config.yaml
head_dim: 128
qk_norm: false
init_std_qkv: 0.0178
lr_mult_down: 2.0
max_steps: 6720
MLP neurons of a small language model. Each row is named by its layer, matrix (down: output weights) and neuron, and shows model dimensions 320-447. Each number is 128 + 24 x the weight over its row's rms, rounded and kept within 0 to 255. A neuron's up and down rows have the sign that makes its largest values positive.
A block is one neuron, or neurons of one layer that tend to fire together. After each block is what it responds to, as a language model described it from the Wikipedia text at the highest values.

L4.down128 [150 189 120 156 112 151 104 148 142 123  94 111 152 130 157 100 149 126 153 150 127 113 180 172 102 141  84 164  78  92 148 126 183 135 108 146 129 154 132 126 129 117 117 118 135 137  90 112 148 136 126 133 124  95 172 178 130 118 161 127 159 165 109  83 152 169 118 119 165 145 130 128 154 111 116 128 157 154 133 156 181 150 140 144 141 130 111 142 129 148 134 165 147  95 119 171  99 142 126  98 122 102 131  96 144 143 129 161 173 123 126 152 115 128 157 137 132  94 129 133 158 135 122 149  91 137 157 161]
L4.down932 [106 137 115 155 141  64 149 111 106 109 122 124 121 122 159 144 128 111 148  74 119 140 113 128 121 161 113 144 102 149 144 154  65 133 118 125 121 118 126  86 117 123 149 128 109 109 166 117  94  85 164 128  93 158 139 143 157 159 150 115 146 105 115 102 125 168 149 139 144 141 126 126  98 137 119  96 160 130 130 127 140 164 131 141  84 134  99 134 134 124 112 170 137 120 104 135 130  62 171  97 158 138 153 100 149 125 152 158 103 146 136 104 124 113 171 139 143 121 130 157 127 151 127 155 152 154 135 131]
L4.down1377 [ 74 130 149 128 137 137 142 109 145 107 163 121 146  90 139 154 113 132 141 146 124 149 141  96 109  83 125 102 141 123 158  66 147 133 132 109 177  92 121 163 120 104 138 168 111 150 115 111  97 137 123 115 126  86 126 152 114 130 117 134  80 147 157 119 168 165 101 153 158 126 164 125 130 103 140 130 138 149 105  76 142 137 108 185 120 113  86 153 149 159 117  92 116 120 148  95 142 137 118 121 124 133  83 126 154 126 133 135 124 135 108 200 160 136 127  78 137 136 125 113 113 102 111 115  95 119 150 100]
L4.down1381 [169 136 137 138 102 154  92 155 199 162 148 105 143 126 116 152 156 119 183 151 153 140 117 136 173 142 119 158 134 137 110  94 129 159 117 167 131 124 111 153 170 118 106 111 107 124  87 112 124 115 103 110 125 149 161 114 129 132 135 129 141  93 145 116  81 112 108 132 113 137 181 108 134 150 112 139 121 100 112 151 120 139 152  98  89 146 125 151 126 164 111 118 121 136 137  97  88 114 138 121 133 145 146 114  98 107 142 123 105 113 133  91 179 111 138 104  86 118 127 133 148 132 109 121 110 159 139 163]
Word-final completing pieces

L7.down162 [157 115  99 136 129  75 144  74  94 150 126 137 123 107 171 131 112  78 115 102 121 111  89 135 106 167 134 184 143 137 120 133 130 128 134 104 146 140 149 129 131 140 115  93 117 166 100  72 145 123 142 105 164 135 166 135 151 116 127 125 127 124 130 121 171 138 100 103 122 159 130 136 131 143 109  55 144 182 140 118 146 111 138 163 156 123 158 106 139 103 129 117 146 139 123 135 110  88  79 111 151 102 141 130 108 142 150 189 158 104 110 174 136  87 173 130 176 132 153 115 117 108 126 142 133 132 143 145]
Final digit of years

L7.down1391 [140 107 127 149 138 166 125 140 124  74 139 152 150 111  83 124 140 161 107 149 136 102 124 111 137 129 136 118 147 136 104 117 132 129 124 126 151  92 157 165 135  97 155 112 156 129 174 111 115 118 107 159 142 136  99 114 143 120 147 143 107 147 127 153  85 154 126 101 139 122 166 143 152 127 102 125 123  97 142  86 142  70 135 135 112 129 127  97  99  81 159 116 129 101 131 130 166 116 103 124 126 130 176  98 110 138 112 136 146 156  92 145 117 144 140 173  98 110 169 166 148 112  99 145  98 150 101 100]
Separators after names

L9.down387 [109  99 110 137 104 104 132 150 119 136 147 128 141 109 106 140 104 160 177  88 156 129 129 134  99 113 128 130 111 114 174 111 130 131 152 118 161 145  99 150 140 147 125 116 102  51 138 124 155 117 173  89 177 109 147 153 181 138 152 115 156 100 137 116 127 130 174 139 133 136  98 137 117 139 158 161 131 114 128 117  97  91 100 124 104 106 167 114 124 145 151  84 103 117 133 145 118 110  92 145 100 104 109 136  96 144 110 128 130  84  75 150 134  85 151 102  97 171 138 135 151 136 115 149 158  91  99  89]
L9.down797 [123 136 167 159 100  77 134 100 148 174 135 151 150 111 142 125 120  90 128 129 155 169 180 150 111  94 104 139 146 135 129 135 139 123 124 148 128  98 113  85 105 158  77 124 124 104 117 105  81 131 136 118 140 118 151 144 171 133 129  99 147 123 134 130 121  81 103 160 176 126 182 135 136 101  95 163 162 113 135  97 123 152  96 114 162 135 111 109 118 121 140 121 119 147 127 165 125 170 137 112 132 146 131 172 138 119 171 145 168 117 150 176 123 150 117 170 133 118 138 137 124  93 127 166 116 149 140 144]
L9.down827 [131 143 123 143 146 112 156 142 139 126 177  90 149 133 151 128 125 120 116 104 151  79 147 121 139 119 163 116 123 116 145 134 139 109 148 155 160 156 122 114 148 148 158 138 143 147 108 141 156 164 135 113 117 136 188 132 126 143 185  66 145 130  95  88 144 141 125 132 141 190 112 120 164 183  59 123 137 115 174 104 147 142 110 124 120 127 135 125 112  64 110 133 143 148 169 104 116 134 103 149 141  97 151 114 155  97 108 118 160 157 136 125 119 120 109 110  81 132 115 149 145 134  83 104 117 113 123 142]
L9.down1278 [136 147 124 144 151 132 154 181 136 168 144 146 107 133 153 122 134  56 107 129 130  61 101  98 182 127 146 105 106 144 108 155 102  74 152 139 126 104 156 157  83 155 143 106 147  88 144  94 108 110 157 123 127  99 120 149 167 115 159 158 146 158 139 156 138 144 107 125 117 107 128 138 130 129 133 144 119 116 133 139 168  66 114 109 111 104  91 112 131 125 110  62 101 137 149 152 161 114 112 142 160 165 132 133 130 140 117 113 100  99 140  96 128 114 115  98 118 153 132 101 143 135 149  99  92 132 183 108]
Second number in ranges

L9.down528 [158 114 124 118  95 153 138 121 130 146 142 142 101 106 138 106 151 111  89 117 104 150 111 193 136 123 100 136 144 128 121 163 139 155 151 118 125 155 140 107 172 133 120 148  87 156  87 123 151 141  94 126 107 115 134 133 170 154 124 130 140 189 116 124  96  94 103 102 156 142 171 118 122 144 123 173  69 126 184 129 104 140 199 106 173 124 114 132  97 126 190  98 148 120 127 123  48 108 163 154 143 167 129 129 129 150 151 163 111  61 145 139 132  74 136 149 153  87 148 127 127 121 124 115 164 117 105 118]
L9.down1002 [ 92 153 134 111 107 119 133 116 131 146 144 114 124 103 161 110 143 151 191 105 110 113 136 141 156 135 132  93 116 107  99 132 157 102 106 113 169 148 147 129 118 116 110 125 176 153 177  95 183 126 129 126 119 139 125 144 129 129 141 119 109 100 122 172 122 128  90 114 129 196 138 150 130 104 127 135 153 120 151 110  74 110 137 180 109  82 133  64 131 133 125  95 142 135 109 116 156 106 148 143 128 146 114 109 153 146 143 119 167 164 144 135 157 155 113 164 120  61 119 108 196 147 112 169 148 110 102 173]
L9.down1158 [126  89 130 149 121  97 129 138 131 173 137 136 155 134 124 130 121 115 132  96 148 134  87 179 114 139 121 144 111 123 103 102 104 138 111  78 129 149 165 144 144  74 131 114 122 110 135 115 127 137  91 103 128 134 125  84 131 107 144 111  92 122 115 123 167 114 170 117  90  96 145 118 153 117 130 136 143 164 127 140 114 141  98  83 125 158 107 132 135  97  89 142  99  94 146  89 139  78 137 156 122  98 181 133 112 161 181  99 137 129 118  80 127 170 142 143 148 138  98 150 130  96 190 120 154 148  84 166]
L9.down1248 [126 126 131 125 147 131 137 116 141 137  91 117  83 111 138 151 153 140  76 113 111 137 130  83 122 152 124 128 132 120 131  96 148 119 157 100 207 115 129 173 138 119 150 119 134 114 132  96 146  94 127 125 126  94 147 148  80  79 107  99 121  80 100 110 136 147 103 170 157 116 148 135 100  81 177 146 110 117 145 130 164 156 160 180 166 121 141 108 134 119 154 127 110 130 106 100 136 189 114 141 124 139 103 121 111 173 141 137 150 101 122 171  89 131 121  92 167 128 125  74 198 101 108 106 104  81  89 149]
Word-initial V fragments

L9.down798 [129 161 113 148 144 145 125 133 124 156 127 149  85 140 142 154 168  77 173 139 118 146 130 143 145 147 134 125 166 145 161  86  85 130 132 141 120 153 172  95 132 128 132 123 112 124 105 126 146 136 130 114 142 154 100 113 159 146 163 133  98 111 133 127  69 109 167 180  78 134 147 142 158 127 121 135 137 110 121 111 112 129 137 142 191 138 151 102 115 101 122 130 151  74 132 130 189 145 124 100 109 105 110 119 179  91 135 114 166 118 101  77 145 149 155  86 125 150 152 139 121 114 118 107 138 126 136 113]
L9.down972 [108 168  84 129 144 116 140 130  84 135 130 156 156 136 124 118 117 115 129 144 159  99 121 129 153 120 143 114 134 163 164  70 147 104 121 119  88 150 123 106  93 120 172 148 122 159 124 129 135 144 140 165 114 112 140  94 146 117 137 104  99 130 120 119 112  52 114 132 121 156 101 124 120 116 170 123 117  97 121 139 140 157 139 154 139 149 137  79 107  92 117 111 151 156 152 130 128  93 141 110 113 175 143 137 134 161 167 117 151 139 138  76 119 184 136 152 117 113 128 114 108 168 130 118 164 112 101 110]
L9.down1256 [ 87 155 105 141 165 124 162 106 103 115 146 145 136 138 157 140  47 130 147  88 157 151 157 145 119  96 131 116 136 175 102  78 115 116 114 188 101 147 156 100 132  91 112  80 100 153 140 147 168 139 132 127 146 157 131 139 163 126 103 150 119 115 126 105 108 124 129 143 106 148 165 126  96  80 154 109 110 124  88 104 115 118 218  84 111 132 129 114 139 118 148 110 104 135 150 128 118 161 143  80 135 112 147 105 156  82 157 186 126 131 156 144 116 136 139 122 120 162 149  94 146  96 121 106 149 105 159 103]
L9.down1520 [102 162 153 137 111 110 136 107 128  85 125 104 152 148 100 126 117 105 130 136 108 152 145 125 179 129 113 140 172 159  92 141 131 107 154 161 103 159 140 129 118 165 121 137 112 159 105 124 124 151 149  96 106 125 121 107 164  81 121 122 150 113 110 130  98 185 132 169  88 135 115 131 124 146 125 140 118 122 144 156 113 104 140 117 178 165 138 129  66 113 157 157 118 149 116 170 103 137 140 107 170 100 101 114 120 156 133 102 153 140 118 128 112 139 157 116 177  85 141  81 150 151 145 127 125 126 130 182]
Year final digits

L4.down8 [ 99 126 147  92 153 147 146 131 133  99 165 134 156 149 122 110 145 164 146 156 162 144 161  96 132 193 141 107 125 116 116 125 158 128 194 166  96 130 104 152  77 133  89 126 139 111 123 135 113 100 119 136 111 151 148 122 181 110 157 128 135 126 121 147 128 103 114 131 164  95 100 164 114 131  89 116 141 122  98  89  86 116 146 138 117 110 162 141 117 129 117 114 120 143 127 117 132 133 121 124  96 110 144 165 142 174 116 103 157 100 140 126 124 163 119 149 132 133 113 136 146 121 117 141 132 112 174 108]
L4.down347 [122 156 130 150 166 124  62 108 135 167 125 142 140 113 117 148 142 105 167 113 102 123 103 148 141 102 109 149 143  98 140 118 127 100 115 112 120 159 102  69 128 146 110 136 129 135 138  98 126 133 188 145  98 165 120 151 106 101 154 110  69 115 127 138 175 114 154 144 143 160 138 136 151  96 137 121 137 143 143 141 149 106 115 177 101 113 109 152 154 141 132 111  99 173 140 106  99 112 113 150 110  76 132 144 125 148 146 133 115 156 171 112 106 103  91 119 125  92  75 140 131 115 130 134 189 122 135 156]
L4.down411 [105 135 135 197 132 153 106 125 122 134 117 160 110 147 138  47 136 141 129 160 138  99 139 127 137 144 128 117 126 212  77 130 131 118 117 140 163 117 135 178 153 112 200 150  95 140 105 129 122 144 117 120 148 107 139 105 172 126 121 131 121 138 115 162 100 115 123 106 108 140 106 171 120 105 121 124 119 131 139 100 120  92 137 123  91 133 131 118 144 140 115 133 125 119 134 103  91 149 139 172 110 118 172 132 115 129 147 138 133 135 124 106 109 155  97 122 104  92 128 150 136 152 118 130 146 124 114 117]
L4.down556 [148 144 134 130 195 139 139 109 144 113 156 162 160 120 144 119 167 135 152 111 107 164 127 174 127 155 136 138 137 134 138 150 104 136 117 191 113 143 114 133 180  83  73 106  92  99 119 154 143  56 118  75 123 115 123  97 106 130 108 137 165 139  91 139 127 137 160 128 110 142  83 153 125  96 139 183 173 115  95 183 133 108 159 161 122 140  94 131 134 106 131 130 112 118 152 152  90 138 173 109 133 140 131 150 155 109 141 126 113  77 139 122 119  86 133 128 126  92 143 139  68 104  66 126 121 146  98 166]
Second year after a dash

L7.down269 [110 142 111 100 119 128 130  85 111 129  86  94 111  98 105 143 126 116 161 152 139 143 133 150 113 157 114 148 184 193 150 120 136  90 121 133 141 103 137 157 102 120  91 102 106 148  99 141  83 126 165 104 116 121 120 167  75 115 161 118 133 124 147  95 155 114 115 102 164 157 127  98  97 103 129 156  91 123 139 126 126 124  82 143 103 158 144 155 139 189 136 101 140 112 148 116 146 110 166  77 135 141 128 144 177 108 153  84 122 125 116 102 127 150  86 166  92 121 122 115 124 141 133 141 124 109 108  92]
Ordinal and superlative modifiers

L4.down32 [159 128 148 121 144 135 114  99 168  96 164 142 145 166 142 119 105  85 146 125 150 141 156 120 112 175 145 116 134 110 141  96 122 147 141 159 115 112 159 122 111  74  79 145 136 128 132 141 118 127  92 150 122 101 110  84 125 129 125 173 193 146 120 104 141 123 131 108 130 141 155 137 123  91 111 112 111  96 143 121 100 141 134 109 112 159 133 126 129 131 164 105 137 139 121 120 150 154 115 137 144 102 159 133 100 117 131 129 126  81 139 149 155 137  87 145 127 158 140 149 144 116 135  95 148 114 148  98]
L4.down274 [108 103 166  91 172 158 154 140 115 132 127 122 127 140 106 126  86 152 132 110 148  88  99 122 160 139 103 153 107 147 119 128  74  87 107 145 174 143 131 146 113  87 141 117 130 138  78 116 144 132  91  85  86 126 119  85 138  74 128 149 136 144 133 101 122 103 107 103 134 129 157 131 157 118 115 104 114 149 167 143  72 141  92 138 153  74 170 130 119 110 158 147  93 144 152 174 137 116 146 124 126 171 123 156 144 144 139 122  86 154 147 123 143 155 136 137 137 118 171 133 113 144 140 111 167 111 123 158]
L4.down612 [130 164 167 107 128 106  59 111 117 226 114 111 106 133 122 159  97  85 156 147 126 113 136 132 111 127 118 150  85 141 127 114 115 104 152 136 112  80 105 170 143 109 118 117 152 102 110 134 144 174  88 143 133  71 127 142  97 130 107 119 135 121 121 130 131  85 100  96 144 106 191 194 122 118 119 151 132 184 121 100 130 159 105 173 135 140 108 142 160 141 154 133  68 105 147 110 108 125 118 117 116 173 143 111 164 134 131 169 156 125  99 111 117 119 180 136 190 125 122 126 140 161 148 158 140 146 114 144]
L4.down998 [113 132 150 130 102 135 131 142 134  97 168 126 116 138 122 169 124 108 160 150 134 148 125 119 140 124 114 134 109 127 118 141 143 170 171 111 114 103 125 137 134 129 165 103 144 115  79 155 121 167 156 131 108 157 133  84  79 166 162 119 154 153 135 104  95 132 105 118 149 151 122 174 128 131 121 148 127  99 141 146 147 129 143  82 160 131 119 126 129 120 135 108 130 142 153 117 107 164 103 105 116 132 159 137 107 133 105 134  99 127 159 127 143 140 162 140 126  90 127 131 125 146  78 120 127 122 143 119]
Hyphen-joined name parts

L9.down425 [143 126 108 114 119 131 101 189 102 121 125 155  64 111 147 124 124 200 120 122  88 136 129 153 122 150 120 141 123 133 185 109  54 159 146 109 123 120 134 168 134 115 147 136 159 135 153 122 125 161  94 137 133  96 144 140 147 103 163 136 122 134 141 140 112 160 118 123 151 136 112 103 121 120 113  98 108 138  81 142 117 145 174 122  92 129 158 108 124 123 164 116 127 118 128 140 166 151 110 102 136 102 145 141 128 150 145  86 148 136 135 119 124 175 110 139 119  96 115 120 156 121 149 119 132 148 120 137]
L9.down568 [132 102 123 136 177 155 156 116 141 120 135 155 142 173 127 137 146 140 148 102 137 151 161 104 114 107 149 101  99 132 102  99 145 130 147 148 130 128 111 140 109  91 163 139 118 130 141 167 134 116 142 109 156 173 114 107 166 116 110 143 111  92 137 126 128 118 105 151 141 107  89  95 127 109 138 142 155 150  57 116 133 143 139 127 118 176 108 160 137 108 107 179  85 106  89 133 129 135 150 109 148 101 122  94 139 100  83 136 113 173  93 124  95 133 134 126 115 175 148 123 109 141 120 157 114 110 106 152]
L9.down636 [123 144 106 139 128 129 145 125  92 134 131 119 141 145 152 129 134 159 119 104 140 135 172 154 143 148 101 126 142 193 107  91  86 134  87  86 134  78 142 107 118 118 132 118  99 108 171 131 133 162 115 172 163 134 134 140 112 139 120 138  87  96  84 123 127  98  79 140 131 140  81 143 141 159  98 121 160 110 120 139 107 111 143 113 132 161 159 123 138 149 156 143 107 146 158 160  92 152 106 143 166 127 158 109 129 150 109 127 110 140 130 124 170  81 134 115  91 109 131 149 158 126 122 124 128 186 122 121]
L9.down990 [136 101  83 117 144 111 181 138 149 125 110 153 136 131 103 149 109 128 140  86 129 120 196 124  94 107 113 175 156 105 116 127 124 164 121 166 105  80 139 134  97  67 134 138  89 150 170  92 142 114  86 149 130 161 175 115 122 162 144 125  51 128 102 129 163 127 110 124 131 149 103 152 124 157 108 136  95 146 135 124 118 121 127 141 193 169 165 122  73 111 147  96 136  99 146 116  86 133 145 148 132  93 143 108 175 125 137 130 120 163 135 100 108 149 133 162 138 127 180 125 163 165 143 126 144 117 127  92]
Before a person's name

L4.down67 [121 111 119 124 127 127 100 128 135 147 133 135 162 106 202  89 164 155 158 108 104 123 124 124 128 122 108 106 126 111 154 120 127 129 104 116  83  94 104 112 127 183  95 134 134 132 149 136 121  99 137 161  85 174 168 120 121 139 148  94 195 154 129 111 136 125 133 126 114 144 131 180 142 196 106  99 150 183 156 143 132 107 112 119 112 118  95 147 152 202 131 145 166 119 154 156 117 133 135 145 111 129 108 110 144 146  76 128 181 135 129 102 120 131 124 134 109 133 103 151 177 166 149 110 127 110  87 135]
L4.down92 [130 130 125 168 147 157 130 178  63 167 149  84 120 149 117 111 141 121 149 122 144 143 139 136 136 150 132 123 137  98 124 142 166 131 201 159 106 122 152 150 170 153 140 121 126 106 146 145 110 139 145 135 119 161  75  98 161 139  95 152 132 122 148 147 175 107 162 171 135 105 129 115 192 131 181 138 139 121 133 114 128 137 127 122 127 103 120  70 125 127 129 106 125 130 112 156 124 144 109 175 128 114 127 100 128 133 124 127 124 109  76 149 107 147 111  76 100 175 134 131  89 101 119 136 124 165 102 120]
L4.down602 [138 166  84 140 154 112 118 105 105 127 147 143 143 139  78 124 129 114 114 152 149  99  90 136 120 155 154 154 158 148 151 167  92 140 135 126 147 146 159 151 104 107  82 104 128 128 158 118 138 142 118 130 136 139  81 135 112 122  99 124 127  76 102 140 153 146 159 144 166 114 100 118 131 145 139  92  99 147 158 126  96 135 107 131 129  71 162 113 183 108 120 134 129 162 107 136 132 125 147 128 141 131 122 176 119 130 162 101 100 102 154 159 104 137  84 121 163 109 145 109 101  91 136 151 124 117 101  87]
L4.down1395 [119 146 124 151 143 155 139 118 163 153 132 126 122 177 123  94 128 181  52  89 121 119  93 132 116 159 116 113 142 118 150 159 104 125  95 116 113  89 155 140 135 120 159 100  90  96 156 149 151 141  97 150 136 115 136 126 145 151  95  98 140 110 112 121 147 110 102 103 152 103 127 125 113 133 154 143 141 169 134 116 111 154 150 136 163 154 108 142 140 122 145  99 147 113 136 131 156 145  70 129 110 150 163 127 169 122 129 127  94 128 171 113 118 117 128 149 109  88 122 110 153  82 106 132 129 130 116 159]
Sports results and stats

L4.down115 [185 149 149 111 131 157 137 145  97 114 170 131  95 144  99 117 138  68 165 114 146 130 157 162 158 114  93 122 134 126 146 139  81 147 103 118 162 117 104 103 128  78 189 144 143 157 128 161  98 169 139 109 132 143 101 165  72 111  94 143 126 110 141 130 143  80 121 164 130 131 121 143 129 116 109 140 148 118 113 102  91 156 145 171 130 109 150 121 104 168 139 123 105 129 182  92 102 145 145 137 135 104 130 127 159 135 169 140 120 160 124 119  99 104  98 134 134 167 134 111 106 113 112 116 174 145 135 141]
L4.down285 [132 176 172 119 142 162 126 111 100 116 149 138 161 121 138 133  85 104 103 120 139 142 139 134 175 120  97 120 108 127 167 120  77  98 136 123 140 141 122 126 157 149 132 134 107  80 160 141 127  88 157 113 126 139  91 122 151  86 146 135 145 112 158 133 117 113  98 161 147 129 140  94 111 112 113 114 143 143 111 155 129 117 159 135 172 130  75  83 140 129 194 132 126  99 116  88 150 118 105 137 141 135 106 160 141 147 150  86 107 132 114 113 140 121 118 120 107 136 148 148 109 105 145 118  96 105 163 152]
L4.down539 [122 141 136 120 143 119 156 163 166 123 159  84 152 125  95 112 141  76 128 118 138  85 150 149 141  93 136 131 123 104 114 118 145 145  90 140 114 110  90 120 104 128 147 168 105 118  89 107 114  99 172 147 119 135  89 109 111 140 157  91 118 122 150 138 166 144 120  93  96 145 121 133 163  97 128 162 166 154  98 117 153 124 142 126  85 154  92  97  60 116 151 111 111 131 108 181  92 154 132 131 121 125 193 132 126 127 113 108 156 110 125 117 155 111 119 135 104 123 149 124 128 157 139 141 126 142 119 142]
L4.down613 [132 130 112 130 128 142 115 105 153 143 149  90  97 169 169 130  99 109 113 149 139 126 153 113 123 111 156 143 163 183 164  75  53 166 116 108 122 152 112 130 126 120 144 174 169 188 131 146 142 166 121 111 102 161 126 121 164 128  91 109 135 115 137 117 117  85 117 166 137 118 151 125 126 125 125 119 133 134 150 118 138 145 151 159 125 131 102 126 165 103 145 120 112 146 141 111 113 132 158 135 114  97 119 137 120 134 163  50 130 137 177 110 102 139 152 157 109  86 120 116  80 119 130 169 135 121 105 136]
Ordinal and sequence modifiers

L9.down323 [144 125 182 125 127 146  84 106  92 124 142 158 144 182 136  74 117  88  93 146 111 140 145 171 129 135 157 127  91  87 135 155 116 125 115 165 147 111 114 146 110 139 136 111 141 142 130 132 135 103 139 127 123  93  95 110 149 133 140 165 135  94 136 108 120 147 126 177 133 147 160 144 185 116 130  89 105 114 147 127 116 120 187 154 146 116 130 125 117 117 120 134  89 119  90  89 162 119 157 136 160 107  87 148 135 163 100  84 153 130  95 130  96 170 169 137 129 157 159 107 146 152 113 131 145 150 121 131]
L9.down481 [160 119 132 139  74 140 125 140  99  97  90 129 126 153 127  95 158 173  93 121 147 147 110  60 162 204 122 161 132  89 161  99 117 115 132  98 131 125  98 134 104 106 124 153 108  89  99 172 114 105 114 110 130 114 114 118 158 144 135 121 134 122  97 103 145 144 127 153 118 135 120  93 114 116 123 156 106 121 110 122 161 126 106 128 111 137 118 114 107 109 127 179 165 128 101 126  97 173 139 170  95 134 132 146 148 114  99 109 137  90 141 126 120 118 118 151 143 122 136 123 110 120 137  83 138 109 115 109]
L9.down731 [148 109 189 144 120 101 127  98 102 121 114  93 145 130 141 121 170 104 125 109  94 146 117 156 157 143 131 166 147 139 135 158  82 100 128 177 131 166 123  92 116 146 130  90  86 146 121 120 169 171  95 100 105 146 119 127 179 128 153 125 113 121 137  72 121 127 155 169 178 151 127 119 124  89 138 122 109 128 164 129 144 108  76 155 146  96 155 136 112 145 174 120  90 123 109 143 151 123  95 107 124 144 117 171 141 123 151 142 146  93 108 122 137 182 133 147 126 101 159  95 172 148 138 149 119 136 113 104]
L9.down1004 [125 142 123 107 174  99 130 151 123  97 112 144  93 134 115 154 132 179 108  75 171 156 127 125 145 116 129 115 134 145 172 141 127  81  89 160  90 107 111 157 130 124 145 122 120  88 136 175  77 119 158 127 131 121 133  98 160 156 143 127 128 102 133 142 175 227 160 160 124 125 124 125 157 130 133 127  99 148 120 110 104 104 130 126  81 122 122  79 129  98 173 157 113 148 162 111 140 153 158 158 117 145 139 195 170 152 100  93 150 134 156  92 115 142 132 160 167 136 131 120  96 134 108 129 119 117  84 119]
Ordinal rank and placement tokens

L7.down983 [165 108 154 165 125 153  95 136 148 157 125 145  97 100 157 123 150 146 118 144 101  65 160 161 123 139 114 122  97 152 121 113 150  96 111 167 108 154 118 111 143 111 124 127 163 128 127 111 126 157 108 117 146 122 113 118 135 108 145 126 174 149  82 156 107  92 168 155 158 153 127 144 132 133 115 154 131 121 170 165 146 156 106 124 156 124 107 182  94 133 137 142 127 125 155 143 114 124 162  95 125 124 111  95 120 132 143 122 138 159 165  96 126 137 119  85 135  91 127 103 116 111  99 116 122 121 118 114]
Digits in year ranges